From a checkpoint of a small transformer trained on Wikipedia.
Size: width 448, 7 heads of 64, MLP 1792 ReLU, vocabulary 13604, 30.5M parameters.
Training: a variant of Adam for these matrices, 294M tokens.
MLP neurons of a small language model. Each row is named by its layer, matrix (up: input weights) and neuron, and shows model dimensions 64-127. Each number is 50 + 15 x the weight over its row's rms, rounded and kept within 0 to 99.
After each neuron's rows, "fires in" lists the words (lower case) most often at its 100 highest values on Wikipedia text that the model never trained on.

L6.up886:55 46 31 24 45 57 31 60 38 61 38 45 41 67 58 45 31 22 48 62 39 48 49 42 32 55 71 33 38 41 51 79 47 55 41 39 64 64 40 50 67 43 65 55 58 71 40 56 35 55 52 58 43 31 53 45 44 45 51 43 59 55 37 66
fires in: "2006", "2007", "2005", "2001", "2002", "2004"

L4.up357:42 39 70 50 48 35 68 44 59 13 40 74 22 62 57 48 36 25 16 55 55 64 20 67 38 57 41 46 58 55 43 44 50 47 55 67 79 56 39 50 25 32 44 63 66 29 54 50 21 47 50 37 40 54 74 27 36 50 45 57 53 57 48 68
fires in: "career", "games", "death", "role", "success", "appearance"

L7.up275:48 49 10 46 87 57 32 26 67 58 42 35 59 58 64 48 63 41 39 61 31 53 49 57 60 64 44 52 37 51 36 57 61 62 56 66 44 55 22 45 48 62 46 31 73 26 44 41 44 62 47 58 67 69 49 51 60 49 41 31 28 77 52 69
fires in: "team", "the", "teams", "with"

L4.up727:43 23 62 45 56 51 37 56 49 59 48 35 44 24 75 52 50 61 45 74 46 53 61 49 48 48 58 45 66 63 42 50 49 83 76 23 71 74 75 36 45 53 54 46 48 38 69 28 50 47 46 54 45 75 62 38 20 37 50 27 36 55 65 45
fires in: "age", "time", "size", "length", "weight", "levels"

L4.up815:59 44 28 91 38 45 34 71 52 43 74 52 47 42 28 50 51 33 47 32 29 50 45 56 61 70 58 29 54 47 50 41 62 58 44 62 63 41 57 22 62 40 31 57 56 43 76 48 41 39 57 27 54 18 69 37 75 56 31 41 73 60 65 54
fires in: "in", "on"

L4.up644:59 45 79 54 52 49 65 83 49 53 35 27 70 58 57 69 47 39 33 55 38 59 49 57 54 65 69 53 44 64 38 57 40 32 52 39 46 87 77 62 20 36 46 78 58 48 78 49 67 38 52 63 48 33 58 51 37 47 64 36 70 29 23 57
fires in: "only", "also", "released", "added", "not", "that"

L6.up260:39 72 20 81 67 43 33 30 57 40 41 41 48 47 81 45 50 59 49 84 54 50 65 49 46 32 38 47 56 59 52 36 47 50 29 40 54 59 44 63 51 48 54 49 64 47 31 67 36 47 72 52 39 44 78 42 25 33 46 59 63 47 52 58
fires in: "2009", "29", "26", "9", "28", "27"

L4.up1280:38 49 52 70 55 34 38 52 44 50 25 55 84 63 53 53 50 69 44 57 56 31 61 43 40 35 67 44 35 63 60 49 55 73 36 33 33 54 32 50 41 04 50 51 83 56 48 57 70 41 56 68 43 55 67 49 16 34 48 50 48 84 66 74
fires in: "he", "who", "they", "she"

L4.up1094:28 62 32 91 30 25 47 37 40 36 47 62 13 48 57 74 41 24 42 60 55 60 47 60 54 58 45 32 75 43 52 59 52 54 70 64 57 37 71 41 40 46 47 62 80 37 68 47 43 48 46 40 62 38 64 71 28 44 55 32 40 55 68 46
fires in: "season", "career", "league"

L6.up131:38 56 65 66 35 60 22 52 28 50 78 40 43 86 59 65 55 42 23 52 58 52 44 57 44 60 53 52 69 41 35 63 50 32 75 47 66 58 57 35 39 35 39 46 52 36 65 51 42 45 47 34 49 42 51 33 61 51 45 46 33 34 45 84
fires in: "in", "up", "bipartite", "around"

L4.up1217:39 56 52 67 71 49 36 60 43 53 40 19 75 43 55 54 37 49 54 71 56 38 53 35 45 55 51 45 82 38 56 47 56 56 31 40 46 55 44 50 44 57 65 59 46 93 54 35 57 48 56 48 45 27 48 55 64 40 71 59 53 47 30 55
fires in: "after", "before", "since", "original", "continued"

L4.up1617:53 46 52 41 40 63 30 51 59 12 76 43 72 46 53 65 55 19 57 43 56 61 53 45 54 32 59 37 38 44 54 77 72 80 47 45 33 39 32 50 28 58 59 45 67 66 37 41 22 40 42 55 56 43 59 26 54 32 47 89 69 36 67 57
fires in: "we", "can", "para"

L7.up576:30 49 53 52 34 49 49 59 27 33 66 43 41 49 35 56 65 58 43 47 08 46 62 31 33 16 75 49 46 66 45 54 62 52 94 51 55 70 55 45 69 48 51 47 50 46 49 50 40 31 62 61 39 54 45 50 38 45 44 36 70 83 50 51
fires in: "it", "that", "who", "which", "also"